MLP neurons of a small language model. Each row is named by its layer, matrix (up: input weights) and neuron, and shows model dimensions 16-143. Each number is 200 + 20 x the weight over its row's rms, rounded and kept within 0 to 999.
After each neuron's rows, "fires after" lists the tokens most often just before its 100 highest values on Wikipedia text that the model never trained on; "fires on" lists the tokens most often at its 100 highest values on Wikipedia text that the model never trained on.

L9.up897,210,211,174,216,199,214,173,179,201,233,187,246,217,171,208,174,224,223,182,187,209,221,156,199,225,203,173,174,198,204,140,217,200,212,199,193,171,158,194,195,194,167,201,235,193,173,189,198,159,186,207,224,235,227,173,242,190,167,157,211,184,182,183,178,198,196,180,187,187,171,175,237,183,180,174,202,186,187,197,198,180,208,210,217,209,215,200,190,182,200,191,207,202,207,195,205,232,209,182,225,228,206,226,179,183,164,194,206,226,177,223,198,192,226,211,226,196,197,191,202,201,217,190,192,205,185,182,190
fires after: "9", "–", " a", "0"
fires on: "9", "0", "6", "3", "7", "4"

L8.up492,172,217,200,205,220,203,225,202,177,210,189,205,223,192,233,175,203,207,234,187,169,204,202,231,175,186,197,213,184,233,208,214,162,221,265,203,199,214,191,209,194,130,200,201,245,208,231,186,198,179,224,184,218,219,179,217,205,191,210,185,204,206,206,207,225,231,243,170,153,219,218,180,216,204,206,211,196,219,204,203,192,193,186,152,202,234,195,206,219,175,191,170,215,187,164,203,193,214,193,196,216,216,154,203,208,187,207,188,196,211,222,208,213,207,172,210,193,212,250,202,182,185,205,190,200,214,187,187
fires after: " ", ",", " March", " July"
fires on: "1", " "

L9.up229,202,199,217,209,187,159,215,203,207,207,200,205,205,185,219,221,198,209,173,189,185,221,205,221,214,217,233,190,183,213,236,194,174,169,214,205,215,208,200,184,189,185,173,184,201,191,226,214,208,206,211,198,213,191,189,198,234,174,212,198,173,201,182,195,193,232,228,197,211,200,197,139,228,201,195,198,209,189,194,211,199,187,203,196,184,217,213,208,197,174,172,218,217,200,174,216,180,206,212,208,215,185,170,192,226,211,203,178,171,230,182,185,170,197,218,158,207,194,204,216,237,239,194,204,157,202,176,228
fires after: " ", " ("
fires on: "1", " (", "'", "-", " \""

L5.up635,219,169,196,188,216,183,234,206,200,192,240,211,193,209,195,217,188,204,186,194,180,214,184,209,207,197,230,193,236,216,205,188,212,190,178,191,180,200,166,207,145,220,179,235,202,206,219,213,185,192,222,222,189,233,205,203,188,188,231,231,197,196,177,202,229,183,192,168,195,217,200,188,241,201,217,228,175,192,183,222,144,203,171,199,187,199,213,221,241,172,183,223,188,175,193,219,209,177,206,212,227,198,201,189,163,208,188,184,177,230,181,183,226,199,200,196,223,196,215,210,199,217,187,162,161,209,211,208
fires after: "\n", " ", " in"
fires on: "==", "=", " Al", ":", "1"

L3.up658,190,191,172,249,188,214,187,200,213,216,202,188,209,154,207,195,194,219,212,179,218,197,193,169,182,205,204,211,210,216,184,190,217,174,189,137,173,183,173,198,236,190,182,201,200,170,205,205,229,218,194,211,225,203,169,130,204,190,187,205,211,192,213,203,202,200,221,197,141,202,197,173,198,199,209,213,198,180,199,195,195,201,201,209,204,166,221,225,167,203,201,184,208,247,205,176,197,182,209,188,264,184,170,233,201,186,190,205,181,219,195,217,210,178,210,205,212,149,175,197,184,195,212,215,176,211,184,195
fires after: "0", " con", " ", " Ha", " Su", " Ga"
fires on: "s", "ad"

L9.up668,195,187,205,202,161,189,215,194,218,181,201,210,174,211,184,169,216,199,205,231,189,214,208,204,147,206,202,195,216,194,199,196,186,191,218,220,207,207,200,189,212,196,191,207,225,183,162,173,225,223,239,175,201,209,208,213,196,177,189,234,219,188,192,205,190,195,166,190,201,200,215,218,214,207,198,212,199,220,209,206,207,220,203,195,185,203,224,194,163,175,184,205,203,173,191,205,187,171,193,178,162,203,202,216,193,212,223,182,233,223,201,212,192,223,224,185,173,199,212,208,194,178,213,242,214,227,202,216
fires after: "0", "9", ".", " ", "–", "1"
fires on: "0", "S", "9", "8", "7"

L8.up227,193,231,208,202,207,180,202,208,160,181,207,167,186,241,181,201,194,184,169,224,218,192,237,220,190,206,212,176,217,194,225,217,179,179,199,189,172,183,172,202,196,183,193,197,160,212,173,204,184,224,213,250,177,199,200,182,171,177,189,186,186,238,189,177,194,212,199,175,157,188,180,171,229,198,177,203,222,208,191,211,224,225,205,200,187,190,191,216,189,211,198,220,170,203,211,216,197,171,221,236,204,206,166,209,207,195,172,230,219,189,223,238,197,211,193,205,174,215,218,208,216,207,187,180,212,190,198,190
fires after: " ", " ("
fires on: "5", "6", "4", " the"

L3.up45,187,176,202,216,191,207,197,194,204,191,208,183,184,150,213,196,184,216,205,211,191,213,227,202,199,231,183,171,175,203,171,206,197,169,207,184,155,207,186,230,207,217,217,186,191,186,225,199,201,190,208,206,234,194,176,172,181,216,204,202,206,206,151,229,195,195,261,200,181,203,191,206,207,247,193,185,173,162,201,189,208,202,187,213,177,201,214,225,210,155,178,183,210,197,207,203,199,193,176,206,202,217,175,216,210,199,214,199,229,216,180,200,210,213,192,197,195,192,229,191,180,237,217,201,231,210,159,203
fires after: "0", " Jr", " out", "-", "na"
fires on: "s", ".", " of", "h", "pro", "e"

L3.up214,173,179,172,190,226,170,198,245,218,207,223,204,166,188,223,227,167,231,204,183,237,226,205,191,211,191,208,203,208,203,191,195,208,206,205,191,217,204,221,251,229,203,186,182,192,203,161,264,213,196,203,161,198,233,211,183,221,188,201,196,224,184,232,192,201,205,204,192,165,214,195,181,207,207,228,207,223,208,191,209,208,185,245,157,176,178,193,214,211,216,183,185,215,186,258,199,208,228,215,211,196,187,191,181,168,168,186,173,200,203,202,208,206,181,173,177,224,195,225,184,197,185,216,183,191,211,197,216
fires after: " ", "0", "1", "2", "3"
fires on: "–", "box", "9", "1", "2", "ring"

L9.up534,229,170,181,218,225,175,217,193,206,187,176,246,195,182,228,191,170,221,213,164,197,201,181,221,223,214,182,204,253,159,186,216,204,213,193,205,198,189,180,231,178,218,202,235,172,213,202,191,182,198,183,180,205,179,215,192,206,210,221,215,212,200,181,154,185,212,220,164,198,195,166,175,199,211,169,190,190,187,182,176,195,212,206,201,196,187,227,217,192,234,162,172,228,159,206,211,221,209,187,195,216,188,238,174,204,207,220,212,221,210,201,156,183,202,189,199,217,192,215,186,178,215,202,223,233,170,195,220
fires after: " ", "-", "t"
fires on: "s", " S", "th", "rum"

L2.up18,218,210,213,170,196,182,210,240,182,205,159,205,172,210,224,194,211,232,203,196,189,250,221,205,222,227,184,228,185,212,206,267,214,187,165,207,197,229,169,227,194,188,187,210,225,211,184,231,219,204,227,186,193,172,215,201,178,183,203,197,192,206,215,185,208,207,172,198,202,204,213,189,163,231,216,224,216,202,222,191,202,180,242,206,190,159,212,170,235,202,212,214,216,219,219,192,191,185,211,230,241,201,209,200,207,219,174,196,190,195,177,199,188,211,174,220,242,217,189,196,178,171,210,199,195,184,188,194
fires after: " ", " (", " S"
fires on: "ar", "ir", " City", "im", "em", "leg"

L3.up68,182,206,156,237,191,164,186,200,189,223,241,205,196,166,184,177,176,224,204,218,212,221,176,183,201,194,234,185,187,149,193,200,197,190,217,205,217,197,216,228,222,161,182,163,224,187,204,207,205,213,194,216,227,191,225,221,188,221,210,215,190,189,213,187,209,201,185,209,178,179,174,227,196,209,204,219,208,194,169,204,189,206,202,177,193,236,204,208,189,207,201,203,220,185,233,169,193,202,142,202,216,164,202,210,179,217,179,197,192,227,208,215,193,187,211,193,201,182,197,185,225,230,181,186,187,206,178,179
fires after: "0", " ", ","
fires on: "0", "har"

L8.up592,192,204,195,181,215,224,217,227,189,207,194,176,210,170,185,217,165,193,206,191,232,201,174,203,207,184,207,199,243,173,217,227,204,188,213,205,202,194,166,173,160,214,202,215,191,178,191,208,162,215,179,241,207,204,199,160,155,203,185,206,220,199,212,181,231,183,190,198,213,198,185,204,212,197,191,204,214,195,220,207,182,226,232,175,180,164,156,186,206,210,196,187,174,222,228,175,189,175,249,189,233,225,202,191,214,230,215,218,202,191,204,159,208,190,224,189,210,237,190,210,221,178,187,176,197,204,216,213
fires after: " |", " ", ".", " ("
fires on: "0", " –", " ", "e", "l"

L8.up722,176,202,161,203,210,169,193,177,182,207,205,242,219,178,196,204,225,222,194,194,192,200,189,193,233,193,196,207,209,190,222,195,192,220,196,222,207,196,228,199,164,172,181,188,201,185,163,175,191,186,208,160,211,169,214,201,170,220,192,240,200,189,224,240,194,190,242,216,215,199,223,193,212,201,204,203,195,216,188,198,182,210,148,182,247,209,223,187,235,226,200,182,200,179,194,196,202,209,230,224,208,210,187,170,196,175,208,215,202,215,194,177,206,236,179,218,231,196,190,199,208,203,203,207,185,217,189,173
fires after: "0", "5", "2", "1", "9", " |"
fires on: " |", "1", "5", "9", " Total"

L2.up110,196,224,179,195,189,200,199,199,194,180,197,164,178,185,186,198,203,178,195,175,180,233,211,215,221,189,216,194,218,198,224,168,216,170,177,217,185,189,180,194,212,175,174,162,225,199,202,179,179,214,213,186,207,187,194,182,205,180,200,215,175,213,193,183,217,199,196,189,207,188,225,177,213,203,215,183,242,224,216,212,201,174,214,232,222,201,236,193,219,221,177,224,197,199,189,185,200,210,186,222,204,184,198,193,242,183,183,190,188,168,152,159,191,191,185,192,188,183,182,197,179,156,193,174,135,204,243,215
fires after: " ", " (", " \""
fires on: "'", "im", "ac", "t", "the"

L8.up903,174,178,187,209,183,192,216,199,197,191,195,192,233,196,152,218,196,171,225,216,206,231,192,220,202,207,206,191,209,212,170,232,174,196,210,197,177,176,192,230,168,181,223,208,193,196,176,201,197,208,239,210,212,214,154,205,188,192,222,195,212,177,206,204,147,183,207,189,167,185,190,202,201,186,187,186,222,175,200,157,189,192,170,227,189,177,222,215,200,219,191,225,192,181,223,232,192,210,202,174,216,213,175,181,171,202,195,186,200,199,234,186,186,223,199,187,209,182,195,219,153,191,209,208,183,264,218,235
fires after: "1", "′", "9", "8", "6"
fires on: ".", "9", "4", "–", "7"

L9.up812,207,193,222,211,199,213,196,207,201,167,196,210,167,202,177,196,171,197,189,194,223,167,218,171,165,216,203,194,173,188,200,192,222,215,187,185,189,160,175,214,223,192,221,212,159,170,209,187,216,183,191,235,192,161,147,219,168,206,218,214,185,199,202,209,222,201,209,243,209,199,174,210,183,202,198,205,230,204,194,170,178,196,207,216,174,185,217,204,217,198,155,215,202,189,212,200,204,213,217,193,224,188,181,171,196,203,157,190,201,194,197,204,214,204,208,221,214,233,213,172,195,198,211,230,169,194,183,147
fires after: "0", "9", " to", "8"
fires on: " in", "1", "2", "0", "7", "4"

L2.up221,195,183,190,183,203,188,199,207,206,172,196,237,207,196,166,196,220,221,216,217,223,217,170,210,184,220,160,203,222,227,190,204,183,201,212,251,178,201,199,195,226,169,167,201,237,201,203,203,220,188,192,203,223,203,186,168,201,151,221,151,169,195,201,194,227,221,186,201,203,169,199,182,205,163,230,216,241,229,208,182,185,186,209,216,213,170,212,201,207,238,219,197,188,193,183,231,186,170,200,205,197,177,156,207,224,210,187,200,226,197,185,199,186,192,182,216,211,201,206,175,211,172,175,200,204,205,181,216
fires after: " ", " dis"
fires on: "s", "t", "ca", "g"

L9.up370,188,204,211,173,192,209,188,150,174,187,206,216,212,208,190,189,210,201,184,208,195,211,213,233,204,230,227,220,187,230,230,183,216,168,179,191,204,178,173,228,218,169,193,202,196,181,195,212,187,205,205,162,195,216,193,185,227,198,154,195,202,179,183,206,177,171,219,213,197,185,227,183,192,256,206,215,207,210,179,220,204,208,145,168,208,218,186,190,201,206,162,225,179,219,207,189,181,195,170,233,205,229,227,190,192,209,206,213,227,209,218,205,207,175,195,192,199,175,219,199,189,203,176,152,174,188,173,190
fires after: ",", "2", "9", "0", "8", "7"
fires on: "6", "5", "7", "0", "2", "9"

L3.up74,210,200,189,202,199,192,222,207,192,243,202,186,208,199,198,230,247,211,175,201,188,228,202,209,176,185,182,198,200,195,174,235,165,235,207,176,204,225,183,215,203,167,210,190,220,224,192,197,170,160,197,212,172,236,153,224,222,197,215,187,226,210,215,186,176,219,174,237,182,195,218,224,210,186,209,199,207,222,199,203,196,183,195,208,181,195,187,189,196,199,220,212,168,207,189,203,194,211,200,170,187,161,213,231,249,222,187,210,200,202,189,230,204,182,155,188,208,200,181,185,200,213,211,218,213,189,171,224
fires after: "\n", " B", "F"
fires on: "-", "row", "s", "ar", "pen", "e"

L9.up331,200,217,217,208,237,208,180,203,191,184,222,181,200,176,223,222,222,214,170,210,202,167,220,203,189,185,203,181,225,199,226,213,163,217,161,185,183,188,195,191,202,210,220,176,212,198,174,160,181,196,223,203,223,188,217,192,184,190,207,201,170,186,193,152,188,190,219,205,203,224,206,153,216,220,198,186,187,195,166,189,167,192,184,213,213,195,222,228,202,233,207,199,188,205,206,203,174,150,206,223,167,201,148,215,199,231,202,231,197,183,216,206,189,172,169,217,206,191,247,218,216,219,172,209,202,195,199,212
fires after: " ", " (", " under", " |", " with", " is"
fires on: " the", "2", " with", "4", "with", "3"

L8.up243,197,229,170,261,204,167,229,224,176,192,209,182,215,197,164,196,228,206,230,175,186,189,180,216,182,198,214,215,213,181,226,204,147,203,241,239,188,194,252,203,227,200,210,210,211,215,178,175,201,147,177,208,209,203,202,191,206,201,243,205,221,239,204,204,210,185,231,188,188,225,180,162,180,194,245,198,202,230,224,198,182,196,223,231,214,188,220,208,196,212,237,190,198,237,181,210,210,191,183,224,202,199,197,225,234,208,207,158,169,200,180,191,223,182,184,197,197,201,199,194,200,192,221,222,186,183,190,196
fires after: " ", "te"
fires on: "e", "g", "ch", "3", "a", "pa"

L2.up336,233,180,221,225,211,219,207,202,204,168,186,170,218,224,213,239,215,191,170,192,212,178,212,183,238,174,193,188,192,210,223,202,217,225,225,178,192,249,162,183,187,180,216,171,184,193,176,154,191,203,205,164,199,207,184,203,193,203,187,194,200,182,188,185,237,227,208,237,190,174,194,188,212,235,224,182,202,241,164,231,226,190,191,190,187,164,169,187,191,205,202,211,172,197,238,219,229,175,203,221,232,217,169,203,238,167,199,225,188,207,197,198,219,192,215,231,198,191,186,190,227,234,203,204,186,213,206,206
fires after: "9", " "
fires on: "4", "8", "5", "3", "7", "6"

L5.up311,205,197,185,170,223,192,221,238,229,183,200,189,210,217,174,200,220,226,217,184,207,177,188,233,225,169,234,195,208,214,182,220,201,207,220,202,243,195,204,181,212,195,247,210,218,190,200,198,191,224,205,187,215,198,192,229,234,223,183,188,184,199,216,193,211,218,214,183,195,171,161,193,182,207,240,198,240,223,219,210,206,225,184,225,257,233,222,183,228,186,189,162,213,208,198,200,206,179,168,241,205,200,175,185,202,181,164,199,213,216,169,182,221,220,199,173,184,165,193,203,198,204,199,227,200,211,188,223
fires after: " U", " Gu", " a", " Vi", " Hi", " Li"
fires on: "d", ".", "er", "r", " total", "id"

L3.up538,216,164,206,219,197,190,177,237,208,220,245,191,168,192,214,218,179,218,184,168,209,222,194,203,203,176,199,211,165,184,238,213,220,214,238,182,182,192,228,223,200,182,199,177,198,175,171,194,159,207,194,210,215,196,219,224,260,188,202,203,216,212,214,210,163,190,228,188,152,237,157,199,183,200,198,213,214,210,193,197,201,195,171,190,220,188,190,221,199,181,188,165,200,230,198,181,194,200,205,198,187,205,176,195,213,187,223,214,174,181,218,219,213,203,174,200,180,213,192,178,182,170,212,204,179,226,169,205
fires after: "\n", " code", " zone"
fires on: "-", ":"

L3.up197,215,195,201,240,191,189,242,213,195,187,213,192,192,183,213,198,163,177,189,217,204,168,227,207,205,201,210,230,203,206,198,208,192,188,203,176,203,189,181,201,215,186,217,205,188,212,196,227,180,215,196,146,211,203,213,211,184,151,190,160,194,210,164,205,208,206,218,183,227,186,195,172,219,198,195,196,195,219,182,198,178,206,210,227,190,209,174,245,182,197,190,226,218,194,198,192,146,199,194,193,190,189,210,192,192,188,192,229,178,172,174,228,217,179,173,218,205,211,213,194,210,202,197,201,161,178,181,190
fires after: "–", "-", "|", " local", " encourag"
fires on: "2", "ed", "ity", " Preced", "bound"

L9.up804,200,192,204,184,215,231,217,221,167,176,226,189,197,206,194,220,217,213,201,201,189,207,197,187,199,188,217,239,205,205,230,232,187,217,191,194,193,196,201,214,205,186,203,197,177,213,181,160,181,214,188,234,187,168,217,183,175,248,182,227,201,215,200,196,212,239,175,223,175,213,225,206,183,185,176,153,211,206,238,211,166,226,197,180,184,232,176,212,183,170,189,222,219,187,217,213,181,207,207,220,237,193,233,228,195,194,206,206,253,208,179,231,200,183,197,178,245,206,176,221,220,226,201,169,200,180,191,224
fires after: " |", ".", "|", "-", " single", ";"
fires on: " \"", " ", " of"

L2.up317,226,213,211,214,216,187,221,186,203,210,227,159,198,185,207,186,187,232,178,185,217,212,216,182,193,194,202,193,213,194,209,244,179,200,201,189,194,182,219,249,173,170,208,191,193,200,191,180,215,209,169,228,196,215,196,203,242,214,191,168,210,201,193,197,176,193,237,195,198,211,180,210,185,192,205,198,192,231,176,184,215,220,191,201,195,180,159,234,173,182,189,198,223,188,197,165,214,183,202,193,206,177,168,213,208,169,181,202,203,211,163,197,222,196,163,161,192,204,219,198,166,219,203,221,220,177,189,185
fires after: "\n"
fires on: "\n", "-"

L5.up144,191,203,186,199,212,209,217,224,202,200,203,196,180,221,197,196,202,198,190,170,212,193,172,209,235,198,144,222,196,185,194,183,220,194,223,215,211,231,196,170,199,178,217,195,238,208,201,189,194,197,222,213,227,215,204,197,195,226,213,205,232,176,216,179,217,223,225,174,196,188,215,204,212,222,197,189,178,158,205,219,192,212,222,215,222,183,223,168,181,184,181,210,194,213,212,204,191,191,182,230,200,211,198,205,206,207,215,200,196,188,220,161,169,208,245,195,229,196,188,173,231,227,198,185,195,224,230,164
fires after: " ", " Mi", " I", " ("
fires on: "s", "'", "d", "un", "ir", "ar"

L2.up835,205,222,192,242,200,208,228,200,210,180,209,202,210,199,207,175,167,220,205,198,205,198,225,187,180,233,216,227,191,163,206,189,191,267,184,217,191,166,178,231,154,203,200,199,170,203,181,170,202,210,180,186,213,183,191,202,175,208,162,178,200,206,205,234,195,201,199,219,228,212,203,203,210,224,197,198,171,186,210,231,231,175,197,213,198,192,166,199,223,185,183,212,173,205,195,207,194,222,190,206,162,185,178,186,189,170,194,237,214,220,191,190,223,222,169,199,209,226,238,216,205,219,173,233,204,214,187,175
fires after: "\n", "-"
fires on: "\n", "ward", " forward", "en"

L3.up53,203,197,224,197,199,220,185,181,198,206,201,179,223,209,179,222,181,209,222,200,207,190,197,178,198,196,177,208,204,225,200,279,154,223,181,190,230,197,162,233,183,204,212,151,194,175,178,196,207,223,185,234,190,203,200,197,189,207,196,190,244,194,181,168,208,196,194,159,170,201,220,172,204,188,236,175,209,191,197,200,201,187,202,188,188,172,237,241,192,153,206,207,211,186,214,204,219,191,217,193,219,190,191,226,240,217,243,196,213,190,208,182,228,181,206,198,209,166,199,225,189,169,209,217,206,205,220,191
fires after: "9", "1", "8", "H", " W"
fires on: "9", "8", "ant", "an", "2"

L8.up884,194,201,232,198,174,200,199,230,236,207,197,180,169,155,209,219,173,202,199,174,221,208,161,200,212,153,224,237,198,210,199,212,234,204,168,197,201,203,152,191,196,169,200,166,204,186,172,235,212,195,194,208,203,206,201,236,194,196,218,165,184,166,188,198,184,225,190,203,209,243,201,205,199,198,218,194,209,195,207,206,215,169,214,215,182,201,197,194,206,188,182,203,210,198,237,180,178,233,187,233,213,197,178,190,209,248,193,227,195,211,186,186,194,195,197,218,201,204,180,227,197,214,177,183,199,208,212,184
fires after: "0", " ", "9", "8"
fires on: "2", "'", "1", "0", "8", "5"

L2.up527,182,243,225,195,201,187,220,211,196,196,181,190,206,190,208,221,191,211,196,213,196,223,217,211,180,188,159,175,212,218,223,160,198,190,232,201,179,206,201,180,199,199,233,211,194,178,182,184,193,211,200,189,184,204,220,181,210,171,191,232,210,233,228,204,192,166,194,208,199,223,209,198,215,178,181,184,230,194,236,214,200,195,230,184,199,165,211,213,213,211,187,212,206,227,232,180,181,172,235,214,208,236,227,181,159,203,203,179,205,187,183,213,190,199,190,162,218,235,176,220,175,205,237,209,156,179,193,215
fires after: " ", " Buch", "-", " (", "box"
fires on: "ar", "car", "lan", "ho", " function", "all"

L3.up924,188,199,212,189,192,192,238,229,195,219,219,202,226,210,195,247,186,186,200,178,207,227,200,224,217,202,186,197,208,162,203,168,243,209,252,177,198,201,188,187,193,189,203,169,181,210,220,202,203,219,240,185,187,223,176,197,172,159,206,218,188,204,188,181,211,191,189,209,155,192,198,199,188,200,205,163,198,250,211,186,198,185,187,202,193,165,195,199,212,210,211,201,208,186,235,184,168,194,230,182,237,223,186,192,180,187,199,185,211,190,185,170,236,217,224,229,198,172,221,205,181,205,218,199,162,235,195,212
fires after: "9", "0", "1"
fires on: "7", "8", "1"

L5.up331,169,168,201,174,232,207,215,213,208,210,223,203,208,178,177,218,201,171,200,210,217,209,217,218,212,231,180,181,208,172,185,214,167,215,221,215,198,169,154,186,180,179,217,197,202,222,240,197,174,187,245,209,220,197,168,181,207,145,222,180,233,207,211,218,218,219,178,186,194,200,180,208,219,206,177,211,217,191,199,221,194,224,204,180,220,177,218,212,189,194,227,248,179,190,190,224,200,230,222,223,192,218,170,213,204,196,202,190,192,198,199,181,210,158,168,196,223,189,207,184,215,192,189,201,227,223,207,222
fires after: " ", "-", " \"", " under", " re"
fires on: "s", "te", "bo", "ke"

L8.up602,169,181,198,227,216,193,187,222,225,207,202,188,194,196,203,202,177,219,195,201,196,241,225,198,188,222,189,220,211,203,201,225,158,224,224,201,204,193,205,189,202,197,197,248,189,203,202,229,206,192,175,218,237,246,237,157,225,203,203,181,252,187,207,186,229,222,224,188,199,231,233,188,189,227,226,207,233,197,178,205,174,207,205,199,210,205,203,218,213,196,184,227,172,209,240,209,191,234,215,217,220,184,194,200,213,200,175,162,194,165,193,209,215,217,198,198,205,215,199,174,217,223,191,184,213,215,198,207
fires after: " ", " a", " \""
fires on: "s", " de", "st", "com"

L5.up199,183,184,220,178,233,224,182,221,205,167,207,206,206,208,216,212,205,197,223,164,198,188,206,226,208,223,216,220,178,193,182,235,186,223,217,216,226,190,185,200,161,196,219,192,197,181,186,174,193,164,204,200,195,248,221,206,246,164,198,131,205,198,172,229,190,199,170,188,209,205,206,234,216,207,201,193,176,194,199,249,179,193,214,210,187,180,208,177,174,183,210,154,202,217,212,201,184,181,191,179,188,170,188,209,215,209,199,238,177,187,232,154,198,162,226,226,213,192,176,167,183,211,171,196,199,204,214,202
fires after: " ", " St", " Tur", "b"
fires on: "al", "t", "d", "ar", "l"

L8.up336,200,210,193,216,186,194,203,190,191,216,226,200,196,182,176,183,235,211,182,212,205,202,169,207,196,182,171,205,200,196,189,207,199,235,183,221,197,176,193,179,169,243,247,221,183,225,202,195,196,229,205,227,224,228,162,223,172,190,236,205,223,214,201,207,254,219,213,187,192,225,186,173,191,224,186,188,226,218,220,219,178,203,202,194,194,186,195,200,208,220,208,210,155,189,199,180,172,217,231,228,173,190,215,223,192,207,176,197,197,213,161,210,194,177,192,164,216,205,220,178,185,145,184,206,189,198,223,197
fires after: "\n", " "
fires on: "|", " =", "Career", "1"

L2.up785,187,217,196,217,204,173,181,183,176,178,174,194,163,201,212,151,189,193,180,212,195,157,216,219,177,187,236,197,238,177,196,204,193,239,200,200,176,186,160,177,198,229,226,195,213,199,206,186,144,188,202,186,193,223,198,192,223,242,184,212,186,192,205,206,206,230,181,177,242,189,212,174,195,238,204,183,215,184,224,206,192,194,209,189,215,192,203,200,197,216,223,215,191,184,181,220,234,201,190,204,162,220,224,223,162,204,224,191,190,237,225,189,194,200,191,229,191,215,206,189,186,210,188,170,182,242,185,233
fires after: "'", " P", " Men", " Me", "P", "C"
fires on: "s", "rus", "ing", "'", "u"

L3.up847,236,192,179,167,180,190,181,245,206,192,214,198,219,176,211,168,186,170,183,198,171,225,180,245,177,203,222,185,182,189,196,227,212,221,187,209,229,190,196,222,180,200,208,196,181,166,245,236,172,214,202,178,218,197,185,215,170,213,157,179,206,188,203,252,214,196,231,182,192,189,196,224,185,219,164,172,202,203,196,213,175,200,193,194,209,178,239,188,212,194,208,186,159,194,216,245,214,206,208,232,196,214,209,187,201,188,188,200,156,174,220,234,201,181,218,163,191,223,216,218,186,221,186,173,201,228,195,198
fires after: " Jr", "-", "S", "D"
fires on: ".", "am", "gal"

L3.up210,231,177,186,214,195,203,219,204,208,227,198,205,157,240,208,218,226,218,180,165,200,218,209,220,186,197,179,180,217,172,189,219,227,218,217,193,203,181,195,190,202,197,223,201,178,200,209,200,193,213,217,237,204,168,210,203,202,207,233,211,222,204,204,204,225,190,195,234,196,254,200,209,191,240,216,219,190,242,202,226,178,208,176,185,203,206,182,219,177,206,182,180,208,217,210,198,161,180,182,226,229,199,215,206,199,177,184,190,203,195,171,148,221,179,199,185,192,217,224,171,206,212,224,200,196,212,198,201
fires after: "1"
fires on: "7", "5", "6", "0"